Part of a small language model's weights: attention and MLP in parallel.
MLP neurons of a small language model. Each row is named by its layer, matrix (gate and up: input weights) and neuron, and shows model dimensions 144-239. Each number is 128 + 32 x the weight over its row's rms, rounded and kept within 0 to 255. Numbers have three digits each. A neuron's up and down rows have the sign that makes its largest values positive.
After each neuron's rows, "fires on" lists the tokens most often at its 100 highest values on Wikipedia text that the model never trained on. A number after a token or word is its count.

L7.gate576:160102106206119117119139175071126116118119093139139116161114112167122069164124070040101195111152158148115138145104147131171124165144148167140126171097123148132125151170113105142108139144179169111187086141123125062132200132154119109181063168175173129120139088186163141121159176130086109137
L7.up576:125071107182160091105153205149113147150147147129079095175069063191135103123125081106135117106055123179100125145132117143160108112146083179092117134141116199113098102147106092195125100147090129086195127112153094129133161131096144101146110165147133130109137118172107143121159119060165173134
fires on: "-" 69, "/" 11, "–" 7, "tt" 4

L3.gate301:168188183169127122071107088104139089095143104093103159138139148133127151148097156133162070100183131121135139092142190089097207165150134140078086109175148132097107107110127123189077117127168154144175111110123169127151150099130136146117095123111154148143125111157083151136095120094154064149
L3.up301:117125122143101147093161176092145141075162095234108106123144129094115109163118131177157107219146127132103070167094049102160132186111175136137125181162111129089188084107165127119132167126152102109185209172118128054155094168125135099126133151073171124123082122127089152098059150179129121127
fires on: " •" 26, " +" 25, " −" 14, "•" 11

L2.gate985:162148102078133168164141105132090131059114104196114179149137122089123124075121166088150101120162161098143115076155106139123148156061155109120162156167158170097080185103126071087067211143157068094161067121154142140164053133113138104020132099087156129139151150149095141133134066149107120065
L2.up985:122049087107145130096177133171142062109166127129095146127107135106127161119136126159134206082114132151114100127150101112118136111179195075107149127100062069135208155216083100120154109172084124123097155180139177100166098149082149120141149077131097109132120181162170123139101105093111174091
fires on: "0" 48, "1" 31, "9" 14

L5.gate734:166136142139131117150153113129120078077148117113099090077197086171068099129168154111121126124130116096093139171135167116133110157065135122165179097122101118104130107142117174110117128122150178122217134148187066096124127118096182080156134132117127095135093118119142136118127119104130087146
L5.up734:131117139145086112152103101138112067111114063163147118133177126186149132147124115100146138113061094096128103102091117154061080115162111113120161122183139050131143131071161139062154158151071118113161080143137080157144109142121099087149167133088121144163112139103133124090141088099130136085
fires on: " c" 28, "}" 17, " air" 13, "ed" 7, " open" 5, " sub" 5

L7.gate553:143165169162085124051111126100118128111124092127130102091092085220112130135106106192119102125144154105153104135172116083111145116116110163092140102079148141183150098069138139172143162090133126115155125098110113160139127110085134070125091145091139114163075105184118147169156070162126134157
L7.up553:098150130232191172116137159120182149103141146071143122121166130048104136173087069114132130103157137150117131142126189152097142146165085109075109156126132130104145104138128121139112130082060147069169097111129136147067122142138132103128086131127146122116143065116130128108128145159109173131
fires on: "'" 62, "’" 5, ":" 4

L7.gate360:117169091153109106146116173147087129127092091120108073091123081095169137115113101086102148176148134135122171090136144103106125105075115114114105095150107128159127109116184085206111089096118097165150133065148149182089136134135105129102111134137167062126135138094100110118198093099126081104
L7.up360:126168131175139083146115148169102098145136154127145169123142098082098136177060200146147142121093122127212133048107096142149104093118148106136156104090145164118098130107127089142150120106115112101143121146151153144146083116154114127149040115113162228159132083147091142205132200170126199153
fires on: " |" 45, " well" 32

L3.gate144:144075168129089128140174134124161157158054113121153110118152153094160109127183130174101126125137110134141161107169136166145132075124090064104132166163106152126122101170126084092159149116085108169089094114195156060107143140064099158157099102142119117169157109112110145152139089121160115146
L3.up144:122144073174110130103100210079077129140105161184126166151102158090073128160169107080088115151154123158123157122195128125104101065175091152117148134124132129104115110132133150137093155143098115138093165119090138140134109115111131085165180127102146120169121109163097136125158096136126157108
fires on: "6" 63, "4" 15, "8" 14, "9" 7

L7.gate949:141107107148100095133185103076154101115104106095169174163136091129075137172154116107134157157119126139118147102098132100140121128151130146130170132165195136074139109145156106124037086126151092117220179095109179128157163080120122125215129108119138094142142166217096118102134100070159115056
L7.up949:140073094156124085115142096120126117112112137142140068134091125111204148180168174089162166114172114154126131123140113113086152091134100121171135120129123147106117143124155076170127136177135075118121136205152055111144121130154119105163113152124164121158141095198145138173094128162119132122
fires on: "pe" 16, "s" 13, " out" 11, "up" 10, "e" 8

L5.gate395:144096149155134166140100191188144114079091153068101159098150160169104185158128115107164151111134104099101152071158030086120111109142104145158126133159171116071110143118168137134156109102134123171110128198094127112140171108100152133111096099114120072088117104127069145129046109108133143164
L5.up395:138093156130139094136095128118156152082080166167099130074121166129126160120138138041171140165135120133144130129095143140100134091106144119145109166108188141060126122185187142181094096113110135154076108124098132132151210125142137167116157128109115123124105185110097117093142119170148139127
fires on: " open" 14, " present" 9, " hold" 9, " tell" 7, " record" 6, " of" 6

L12.gate488:196136105162122149140140154092119182073138128120151085107199113120178160112105106150159075112135143125197111153132067071152161062123096136144121144134143149130181079119140108067150129109123140190148164130135085146145194081145159092126088115113128065125163082127136122141141059150164126077
L12.up488:168122115129146126143118122090128158105127099102116145147170167105101166109186063142107190110130128159125142075141112079178086097148161157126169225051117129150136119104163083146066147052145130123144152123126108131124143195077160174086133164152145194113157137130106150097098169097128137175
fires on: " in" 37, " to" 19, " |" 6, "1" 6, "0" 5

L12.gate244:048138086092104147120124092099071182111187131142102161160116166153101109164171131080141100102113131166135133167112121089152130152167158120164132142097121137090077060083151149085100104162076080123118149139124098103094050126092134127169148144106147125171147169169148189090137089106110130154
L12.up244:153126170111162189164128117162088117136132114186126147217110152154145074091143115117166149170150143085118208182152165098154069119101141090116147126145138096135143104141172097097091099084124170121135098155118125151175148125107184143183188100152178132133131112228151098098119095141105041065
fires on: "'" 37, "ta" 6, "’" 6, " Nu" 5

L3.gate763:161157130102148145133124166171135077102152195181126090143137102137178180150092219109128031176101115148116096058113181112161154086129135143117200102149158179114116084139122072139185119126193069128096086142148064140116092105118141082088122137061121110142120113128145135155101062108181113126
L3.up763:159137088111141147130100151178160145181078091114151068122136155108177151106126171092090139159110098106126136109097081086181122147151131120103153144045139086159108202105191118123163122149173149151086184139077118089163072093200082112206097132125138130138183158103151174102145063176144126104
fires on: "9" 49, "0" 13, "pha" 10, "par" 7, "semb" 5, "ab" 5

L5.gate192:106102107126143139146056101142111135163093118107127113096119116077118130131124121168123155125150166219130134097156151139149096117108135083142153096073120157147209146132080100091088138130132075166129133120150155060082111111094182093152157104085113134088098112129148115093144101137134162102
L5.up192:086094111197118139112077101149145138101103085184107150098134127143160103160123110114089138096097141076117112175131111098175102166096112089110079093169159152092218125141098176159151091156130165172156121126139100136139092150160112063137136118142077121111118044125153132242147142140157159101
fires on: "hi" 34, " Be" 23, " be" 15, " $" 5, "9" 4, "1" 4

L5.gate456:158157037158088163189107125174187110116132097161127116159157092163088144150138152151182119105158154165087146161121104091155076169065115123128159108112117153149169145112225089161166092131158144086114172149132106110166190140152096170149083131142130166139150119092100120188126175121094139142
L5.up456:097100141117133164158106149151159110138117035084127149169147192174112086173144153113102119131151167143081162123149121137158157115098078094130141167145164112194101119130129120136096099173126111181108153102123155174123174137121109105129148092130123096159103142134186146138099121139100121149
fires on: "4" 24, "3" 20, "8" 19, "1" 17, "5" 5

L4.gate634:126173129137038158138094099088137169130142164132112142089081134158058106138122129052095141128171211151149168122106143112114120158097179137161135134137089132091111130128086143143074098069132121096099106075196149123126119083066124101138137090105088099096169124113127140127111197124062087081
L4.up634:131139133116070140130118160105106142119098126148111091086144096165087150129109080141035078182120174157169196125123092166151110131184118123133159130150096135130110101086119149134080112099177098076116147123139168151107142058113109139115178151140130116116155155109098147113124133077059113172
fires on: " dis" 31, " Dis" 15, "-" 15, " un" 9, "|" 5

L12.gate303:169125119180144162149127158099166110146113112118125150088116100160130137100134149172154110119087113103105182080100138133105161046119104079154130144122096124080118086104200192085101145142153103209130178159114160124133158096161112154083152135089115132120143098133118100120156112098066170109
L12.up303:153088152180134135087111159128171146100135165109141124125088125115134136107130162095202134158094112122146174108111133187101106071161082183105116122137091094084118135169136123142130132177163152119156184149177129107118179070104156108164073106134161094128101108164132103138154107113106130146
fires on: "s" 40, "S" 25, " " 19

L2.gate604:128143106146039139155078150102128144190090167121124104141123123131095132133109126086104084094164107114133167097125147175076134111140127142117131141152075240074117108110118103168129155099128212095178134133117146125130096106160151104162037178161136110113136130122065199160104124122122123105
L2.up604:149107114161069127126173147123120154138071109145066104164093104148086130145130122087141168184101176202128096106097097134127128125160138152112125113138152169136118091115169145134103081088116152072207167121112133124170060161152100124148146178102139100056131110101129181165119171147171099162
fires on: "-" 68, " –" 14, " +" 12

L7.gate909:146127112110115185172117117198103132099129176140113171069107141151153091130145145177121166155063153132130126084049126116117119195127086128118147106151086205194130104152097090112103096172109174141159137179139108056128125086104117144118152071160168128085077193136104077096111090142146100075
L7.up909:111101056107161153135143125179128192103145168129122141087166098090133118126126073128158096122115197162083125122106070152128119132096087065094112093127176143147152117103122135077175124111104117097144082135155116122142155126124195144146165121092126195115081141133181132088179061122164155131
fires on: "s" 22, "n" 19, "k" 5, "l" 5, "h" 5, "th" 5

L7.gate293:119108086123130118151114032117155135142071115163142142103116098126155119212071128121082154152121099178132142134179139116102148100104171153204119092100020149083148143160154159121084170175177133148096204183118136091105105092125133091124052116149142165134092136113187182115093163107100112153
L7.up293:148090094103137114083163139078124142153092146172113115197094104084078124111142126165123103123148165120089159113086100150137108162121113137179110102074151172146121098144180168128218190100132109143168095183114155129092109163104113182085114185154107129180155151109094168138100132099104074144
fires on: "K" 41, "2" 21, "mo" 9, "ak" 6, " K" 5, "ko" 4

L4.gate946:144167110177136136100083164117160062088132150130131112107067116113177169046217110167155148194121107156076154095095123187124096104145120103109130193173136137110163117169135171160106107126089213147124161169113106118131125144116181119112110119149117141139145114091091107148109150121107155175
L4.up946:101141145156178127076084174087173106153156163116149115134120131128120190126191109151131130145073108118092162175127209156108068123133071075082088134106066169108121114152153184201059102173107126142103147100133112149213143114138163117128114146134140129065128080090137116201151147121119126150
fires on: "s" 69, "all" 10, "um" 4

L5.gate740:192112153123148087123110101132161151220104144160209095135121143091117079119125063154111132108060158151164081203160156091163115092061153129139136138100110162099143127103143111134092128133156180162156147099124142057125078140150155140128135161096108117116121101067103116134159092138124107158
L5.up740:133121134126098134183144090156165113101184147152159107147131140101181166146149121157116141151114088120098123164046133151169145104075139177126191097140143108147114157117133182149123095083115154171135092082182177127125138091143109127156149105144113142069098155123130108159152134131159108100
fires on: "2" 40, "3" 24, "9" 17, "sa" 6, "5" 4

L3.gate312:132081126109127099124097116115114114100106118111119110127144134073140102211165094070106134111088112077102117106144111157126194112159125148169112129127081098129128106118126167159063223119167102114091176122103133121105107140172071083125037184143131191113131107156191208122147073087158144154
L3.up312:092085123131098102101109131123063112122123108090086094139189126077096143241159113106126131129094075124103129097162116181085158128145161106124116108105111118137142085102124111148102164101146199120114168151100164098112132151162132108099110154124158205131120076108137163153150117142160125154
fires on: " government" 23, " Government" 10, " President" 10, " state" 10, "king" 8, "Military" 6

L7.gate239:170170120162139138140070080131089142126094126094104077133147085109150137145127101112115127121126173163091091166139121116134106119128115071134076165128106170145125138113112079169155140090143128117147093107173108143109069165153140073138097126074145133119129100115156145130148146114166175165
L7.up239:203203096157117124103129107135145066157145115109119155106128103088072121159137142066153175178151145160170078133132140135102107100067100144119105115125118150133119162187061116141105152159109136119124162176130117139145104138130096123155134135124184155135199130140140155147098175147197166051
fires on: "\n" 29, "0" 13, "il" 6, "it" 5, " |" 5

L12.gate695:154113090109129115126121113081102148126130106152084132100099041088121166126124152153073131127129099169202152085119167097129100194157090190110148151112134130106109068147160158099092087108152185119184178132126125137129158121126188122124100159129119112109119156136170156141142092093129169102
L12.up695:117144127150133163084107113130121155102071175131093074141156077132105131143082116143142149090118128129141128097117139161128150204120056125129078108121130089144116085105126155134154117150177159138177101077091112162195107117084156128167166127088084080180101109128131151152129111116136118167
fires on: "|" 31, "," 26, " |" 18, " and" 4

L5.gate35:143124117114132128076096129127128112112122156126099124109101152147090122105085137174161159158161140155100142114107154108148078145089155200048161085134091131151098135137127098157167161063137070147148136073106156119118132180156104098137168126110126117092117108086063100163128157087132107113
L5.up35:147136096139082054110123084156096087149152132156102076104117136113111097122124134150201115204132131127140121110155141124060093133126179167142152128152087123119134095133135147137125126142159075188104159089111075139104131161136114105176095101075138177103126144049115120165133164104142093140
fires on: " both" 27, " between" 22, " each" 11, " during" 9, " before" 5

L6.gate386:091134114079139119113104154162094083153135127138117121108097143157159101141124139119136118114085156141140164125139159110132161081115110181150097137124123172186108103134135127082154158121096103129094168095147097072191164123138109135149103100145110116143149089112155166119160116061080167081
L6.up386:131150102107105199087070204164059138107129167136091116120126195142115118086141155181115183052107119122151096117163128153117091102146146153105155093125173154140124096135159142136072102173121029148105122085184138085096155100159113132134166159130192171140066102133130062141171045117058152124
fires on: "\n" 44, " a" 20, " to" 9, " of" 9, " is" 8

L2.gate986:128130087124158123148135088080170144091139125111084129093103133087078109134095113090167093070094141161159073119142157091115127144157174137097090096095119147153132092130188099114128137161135155124155159150148071110149141183154136155161147135122127141085096153140126121090118138060115098058
L2.up986:199113157185106107103111168190039077162116143134149133121103148126124100107111101109108191148113089148130118092090165169109147117076112158139149131148098084114163126148116118144128183110161126184070138142131101097119147154162090119105115108143148126175128139135100120166114127133171136123
fires on: "0" 98

L4.gate246:110156053181116095090097112146100133077134164128134174149216092135146090089155105128144133168124076136161129106151139135123151132134130083182097145135172130096113179137119171094121148087102127109093136187141089092090158153148146148118090092116125091155229138116129159125104068108144146143
L4.up246:128113123137143100097127124147164098134122165102060112115111171121143149077122106154100148089089158119099116108080078128127103122125170072073110112124096161059085162090143176180120143101131128137152186155120165138168132103138142096131131163056141097090180090035045137108091076139118140154
fires on: "9" 25, "s" 16, "6" 8, " for" 8, "8" 6, " it" 6

L12.gate475:190104160149091163116104134131142098116122112117162092102088157129092175089106125105108169122149117133105185145173093129119088168072104157161130117200121166109150135079116109116122096119159143142092093069143131128187137123068107163203067161143153130121070099109130157138145119118193109128
L12.up475:116052149135119139176098134105144178149137139070169130145150105160107087132119137136200129150078136076126155092136166146139103161112083142191163145127090167100122154103162133179115153072102119088169116095177149128108139098177128139104134107145158102131155070150124164121143059160092136110
fires on: "1" 44, "2" 23, " back" 4

L2.gate293:193146135167142122144095073121162159089106143127088116187117062099031153167077126105110169099131095175145192092095132100150164156098128084135081145107109126094150160089149090107089132124166084166135201124150140118109152121140188083078160145153124112111139176122095133127095167171127201120
L2.up293:076167085138060130155112146112080128117144085126073067070099116133121147200120125071127098086107151096079105177127112093120161168130071060143143111085137118173153123135137110091155182089110155152135178070138156165176083163126130094159146064138144124128129114122110132088125161157102174156
fires on: "/" 71, "hi" 12, " Im" 4

L4.gate735:130186162127129108113137141076128128090105140175104133121181159096172112082109125127133106099169044167124116075152170086162143153097070094118098094124169134104094048112135089123161190125159151064130154093086172121078176157164170100098131221147183150127139097149172057115144106103106149165
L4.up735:145160136119114208181144153098147113129146139127093112110119145150178108158139140162124090139112185130076135126139047106079106107138171086144133154167164110122109015083127127144250127106131099111124179115067102097174121134179201123143137122125116160174170122163084102074142178114137091130
fires on: "O" 19, " often" 13, " Yu" 13, " Sho" 12, " date" 6

L6.gate176:211174111110094140141134172120078112105116148064179177099121083119109149165155106080156139115142113188156108191104153169123117101115128080211114121151230176144138103137149155090103116108141176164152180116139158139116093128112121193079102171124114090152109198091114178099136124103093142137
L6.up176:193093163102065175160130156135160146136160175080147185093145148119119121136056131140090143176140140110081186138160173116097165140082052085208063164135100172098217101177126187144111153092108165190095111096127159098091120144137109140098103154135081132055102164129164119109101115108082107121
fires on: " in" 25, "/" 8, "en" 7, " (" 6, "am" 6, "0" 5

L7.gate463:174142167148077102188102113120088123094186136138121181133181075105200110182142135085047133178107122164148123092110145122139109157111105165143114139178072102125145125135114158127146125111086160127141106136092147099109133102106118119127183118204155142113075099122130112150140085143163165165
L7.up463:156154124092171147113153093129155124118162177142128151124137099152098093113212085150099152121177135133155135170123133158150117138112142099142159112111119131086115118110081122114167120112136139152093127126179120103190165079125133102113164108114197136108159149087171139126143137110179156165
fires on: "1" 15, "h" 13, "a" 13, "c" 12, " north" 10, "n" 6

L5.gate481:124090098089157148093164123190133201169152134226122062097136133118120069161121122134160152137134152101127097116116171085115154062021123135114171169121125135069129128097124130134157161044126148156093153110088172112127095173190112081103124049150147107112097154155153131103142136109172111118
L5.up481:163168133154110131154145046171121148123160068190086101060116147125153102151152078153186162169127129110133111139164093129143105139104139131153131177096109118134092119109105079150105135071153108112096129087096098123076122152208102088129161112120146055153096085103148142187132153191115113155
fires on: " between" 31, " both" 27, "connect" 7, "Between" 4, "ship" 4, "ward" 4

L2.gate0:119122124109112080070183112115122131135138127159102170109116119138118105137146153165091090058157087123140132123106139065098096139149131161101165131106083121131078107111139175156051125212112134091157110065095101189135101127107126152213105146132098159132168137118144089159125103141119080155
L2.up0:126125138094130100085154106143114087148155115129175146130085186138103146085118113104132148072127130198115093128109137150111131134117145157099084144143120080123150157130144126185115091168099147086156062140070157176143156142148122162180131103163093119113110146099167131131152106088120184074
fires on: "ive" 18, " Love" 17, "!" 9, "ave" 8, "die" 6

L2.gate152:176144132116147078111169139122124126123129079118141156214126132103140132189155114123110083125131073107115157189193130174111108147146090148071123142123176129123133073139110085152114130109136141145102174148130145129162189140124102071135096174100097098080111155080144214121024100141125177143
L2.up152:161148113125149085108187144110074093130149095134150137205121114096140162136114151143124146091138095075149131180167119171086119140149117166071118102094160115139151074151127105179081150105133173110117174139140149144143205183120132114130097172095114115080126167074112185115027114130127173135
fires on: " family" 20, "Military" 17, " Army" 17, " government" 14, " military" 11

L2.gate550:162134101125112129126052099135124168141062067144163117155150093131136071129152087158135076139119094087058125118163112120081154085169098126128112146160138112117176141097141080113113140145140143116155161123077127150095105168152072108124088145129144126106162131177155146127131178095187163138
L2.up550:121146109105095100141052131161159176144041052120169124185129119140134072138170102141135029158135095100074143106160128174074122102155107134172142127166127097078187183077134119129120168107137123099121120132114135144077090153131083084088104146141116097099146126159147163125165212122180138122
fires on: " Ministry" 19, " King" 19, " President" 11, "king" 11, " Minister" 9, " minister" 8

L11.gate406:213170166092096170195140149057108099084159157091111132148131161109101095128155171154093116084106160079130136109113205100110070097101089100140095131124072136092198119111157129152160147164140122153140122150159147169102115129097101105123110138130103149158109117156122146140136135149132130096
L11.up406:135125149171076158109136097179112154088134113161139115123132145099174164092077150078124126140105109150054117069164110167104142106158113181120106087122147210151146145155167104120171156130130175118104176168122102107113114093136098151094130125130132110114149118095137162204153114151137051122
fires on: " in" 27, " from" 19, " of" 15, " For" 6, " for" 5

L2.gate425:145026128102144115107089100177132153085093190086152161148164108146089075154069075167153118169173143112129114142118124070117103104133136124181090067094064093162142135156163136134078111152138063156133160136184070120053116134178125132084089158169173111155136110152170131108168140111128113108
L2.up425:138110136119113126105140088141173151135108168083152110124160157151117191114108149147168134157086187065153144132143118100140092137149112136184096145165156157133129045112096098190092157141160140143083100149154063105093152166148121157140151173121113152032073143054116175137090149136093090140
fires on: "1" 59, "0" 36, "2" 5

L4.gate1012:131134155102074162084154104183118180152137074154109082138180103076115162140139136156105112128142180103156132149102193142137147160131143089147198137119126122095152064114107118167109101111111090085099127079115153086123174119097100128174145203129159078180134137089092130157157216121110098134
L4.up1012:096128140080147163071135094135105125164108142203122144159175118113151139157159095113151162177147107140095136135130107157119113142169144085123135138137145154132149159179159115101064096087093116123027124068116109105099149148122115125097122126103127078183126140128119174122110047177189113133
fires on: "|" 21, "9" 17, "4" 17, "3" 12, "2" 11, "6" 10

L12.gate503:159157137098089109161128113141093105093086150126120080197156086089105196134106073123121081125170097129124106101146138100134070083153127139130159137094187120105161089151104122131097151137160165146158183075074115172115106162156211115130140106077142161113137063145164104133141100117154129119
L12.up503:143136109127147135110138138165107117142080182118128076127156105144119215122070130144122082111147108124096129023110093127094086093142105114157167186124188147114144134117110111080136155106131140129161151153120107138116146176175178154168136144134142084175144086144104205127129114132132082103
fires on: " |" 21, "|" 19, "," 16, " in" 7, ";" 6

L5.gate247:117097117091134148125162215174131163125122138169117120135164104110117110080114158093164136096128149074151161119117092117134107165117127073110117145166105177079088158103141119139126151072188129092138116165061102134093098169134150097147168167112078124113164127120157130140102175143129149156
L5.up247:115084071085085115130132108128089153070126180181097115093129124086185113157166150176136106198180087136141111089158115148084180081118108083069121155162134223134124102144129134122088168095167101134141104107113130085168115118052131125172118077149171116137153101152142116150057076106147123142
fires on: " to" 25, "ing" 10, "e" 10, " of" 10, " other" 8, " by" 6

L3.gate190:163132090124070163106181166117141150117141130110180062141113097145023124078073149099206079136143095128126134126090198134117167139101157113088163142155169193156098102126174169138142144148115090132127048175149094124121111098132111105102096133141088126197141123160127145136134109125134067122
L3.up190:089061150102149128112139143113167053144132107168172164112138113099125170118146150086161140081121108103108135122122101085083117153160122098115093129152107089103064180149105120192083112123096137140117183134114124106211140084168165110143083069117111090116123148109133115128113166088147137087
fires on: "0" 59, "9" 33

L7.gate564:113124118108097121101142175108118102076162111127047123159165160128119105148089114164139132118082165091176167123097117064079139124180109129136111123068115153134115187220160165131164141140082158109141148079108145126158117143165129119125130177109097157114099120132132124119182170135093110109
L7.up564:095151190073104158141076136155143141122081132138174100111120188104135124169111157175090150115114098121091094139151122123146168089108127192114107068035146163227070130146099117109123136147065151123157097085158150117116142147123136110110118156127172108137112136125094126148115153127110125072
fires on: "\n" 28, " of" 11, "st" 10, " " 9, "ke" 4, " Sk" 4

L5.gate831:168154146177119156075159175152138102163119076116064124137121125171076124060075138126180148147121130213146185067136155132127137119081169098117146128075173149083121158163222087119149126122149173107147151163161137136110095119091083122105122171098081200126092124109144104121113126079221132158
L5.up831:113131195072149105106162173106091146190096117138129126103123120082126130157142145080180109113091161092083112125111127082104144151120144078172126125129132093124114138151082101169137111102133115142175111143144170174133115083148126107093178156167149179156218129146109143126149132165032095157
fires on: " had" 49, " has" 26, " have" 23

L5.gate808:077149097124154157090158070136153196097132150126146118144112105093168168155092110140149105070138162136132151129133156075127113118165119170153117093144162201119128101039196103122182096121137119062106140055195121097144154131122145129129035089097123096071100105154158058158099090109145095179
L5.up808:140098137130117135074110145136126131098142150147131162187114120060124118154146111209142163123094117131087117129140148127166111025118140159053192110125151128103108146164115090203154123085116104117092131136124092099143152177107169135165077151136165140071175108084159081091163079117116130102
fires on: "0" 59, "1" 13, "5" 6, "ful" 5, "2" 5

L4.gate347:080087139113169104110092202105173165148142155106154140146115171161116160118138148172126154147101100143082161148133162157126149128116124116117135075178158226171088164123093198166079158170122104144124109086111137145131238159126093153184186154105142121166120130145122098138173152146145144125
L4.up347:160101134155119082060103073188145131104102144162104090093067114146151166115125093093192117193087101097149179122125197095043187088146162121173143104096106117140168114136111156168087113144123106094137125179110142134149236180144109124124113093103147131161158108135110124146128119181173121150
fires on: "E" 67, "e" 24, " office" 5

L5.gate376:141163105122124123103134151109100076109122148217103097121145090107102126092142142114146054152071119168145171143127132118139120172144103123120070156117166133065084170103156117156191082120085127119129143178186140150132114175139050062141136151124094090115117065137099137184111151120165123135
L5.up376:126134104109101100078161128098095067167136081119148088145095107136104101133133069078156188072052135126152138132127137132079130120113077146210052124109113138142081146144152109130139161134140108162108165127142164117056133175117087102114132134041106168101165148128103108118099138087087106175
fires on: " have" 29, " This" 19, " has" 10, " that" 8, " this" 7

L12.gate993:154106141093110165163134148120238120108129123164196134197133148125109147122129119119166142168157143140124182152172074173143148126114056109133148157079173168092154127149187123068164171113133172097097158086151109088144184116134158110178132151137077142115139194073093157211137147140108132105
L12.up993:154145135077161193129133119122089134102104123174149106191150144084127117131155150097095150192149129142143131187150061064148126096109085125115143133061111147116194154165143118145134088168050050116082141111167144119129114124165156115130149087118171122149105147127070159121094128155154146097
fires on: "5" 23, "6" 18, "7" 13, "." 12, "4" 11, "9" 9

L12.gate908:134129125146100160120118114107117095127195097148079076084110095148145211105092179166128165095197088155136172131144145093133182141162065125140135160142148195160145081153134134091147100131137095118121179129132102119185140117148180135098144154136121114116133109159107112129109169109113125196
L12.up908:165071108122095157115102132168089127062100100136109085201134071132138122091120141067121131131170189112159140129083159118097191169157132177115110108124117141140119130139185096075112170109169125131110132157095145112125128143111130140107145161174043147151148151165124097175074141131129092188
fires on: " |" 33, "|" 21, ":" 11

L7.gate34:180137184138097119085115101104118128140161107141179067130153138132184118107129155120153129101092161159103111088093121116196138087105123182171103127123170134144122149085123111060090135172168116104170158072098170150155144140188127126142120106136150101082073128152126140094203132137121180138
L7.up34:129114133152062122170091120149141162065136174081167115107180126132153162180118089124125127141128102097087069175163150113116127107195071143164156133145087134133124152103163156139194107125120182145110147088196147161129121126105098178142177093087145159102113098159123134094083101177123124131
fires on: "2" 81, "1" 9, " Year" 5

L6.gate931:171175105118081130145131160118086071108112074064144098173097117192191085135136151148150164125136135118126150096141123125150181120116151150134113110088106094190066138122139147098156115051161148068153108079086097102162077134131132119110131137098111078129158111149206075163178170092119174093
L6.up931:083117086132163091146088139047143136097137123145193164116191129085149097154169178098145156143102177122136154146094157075130143106089116132069148098102131100099174119110100178106094133098094147053115154187188116143107180090129142077140126066177117112142161099148126129131146190147115106128
fires on: " |" 48, ":" 42

L2.gate203:124182088139140167108064103179152212183122117090106208107085075118149153132100130059152097098122105114146104124107077099105123148185127145113120101107124121161132139207154078077140052149083098126123142125127111189112104195095074128093085179222107098112122075116106134117098133114143115130
L2.up203:145093178137118094105143209145172071090096122119136103122142149134106133117119076063163122137179091089104112095112196152128134122105126140146102180160129128118122174145092109085126113113102096151152113100088118131136181139123102113092172126158186085118143099164171126099168146090180170084
fires on: "0" 100

L11.gate266:111116122065082139100104176158146095054131121148144179111122120128130119120127058118167090155221088145099143078058136155152139101161089095065156173112085167090119104046132138082111148115131159188157193154115143135131167048113112100144181131077114153161126132169091130145073121176114189109
L11.up266:112146122090139179127079131152169152115147079142087129155125168047150127121139181097155091140138122142158106074127122095180178118141144159092074179074144129129160152169164181094177124115149151108147130181202093109109115130148118099123124113141175130152159173142107106156090119116128137125
fires on: "9" 13, "7" 12, "8" 9, " located" 8, "e" 5, "5" 5

L3.gate893:124148122107066154138167154129107144160112100082140151168113117133115125084063117116180112110057151117078166111120146136144155177152134129150119109179126122141132097139149103127085134113115153132145052124110145084162133202093172087114129096077121110129161141154112090123135108090087150180
L3.up893:175146142106122129112105113135112097120131122173120098118130135129129118139116169075133128111175145122154094119096115042106067140155077143081122116115098133155129157127134164109082102111099095158141122144130125114177131113100130103101123095180142111122166143105122116085108144162186052136
fires on: "0" 100

L7.gate795:144160158081107089121137149069149167138142145098149092162072140128094114182144157139146149115128146147104076173228172124066066082047088115143114109148112133076175135129117152126151141111134174132090132166140135164110130175161123186147123191157111191129091134146105123178143171126170118164
L7.up795:100127145181155150117111098114089137127141150119131157124108181095066130169179162043129157116113141131137099114154144096124109067109200148141139132128091124131100110136140124116144177173136116158089124109147085134147102060108153148106181141181145078085122135099104089130121091119177075107
fires on: " in" 25, " to" 24, " by" 13, " from" 10, " until" 8

L12.gate34:160129189107100162200120128093109215046093136098145061108098100102120177179099159168136076176167063167091143094102150112091105123121101078116138207130120157073151107146192107101110153145180123103126125213129155111078137097118138109147143093133182167127191130098140120206120143169104110093
L12.up34:165170109133090130147171112140084115142174120083092107113125172108144108165126130154146080115127137078108078048145118150093165056152162134108180100184130137164202118128193190136148097082106083161133140156173106142116132178180132090128139105098110100120116080150136098195173155160121094076
fires on: " in" 40, " on" 7, " from" 6, " visit" 4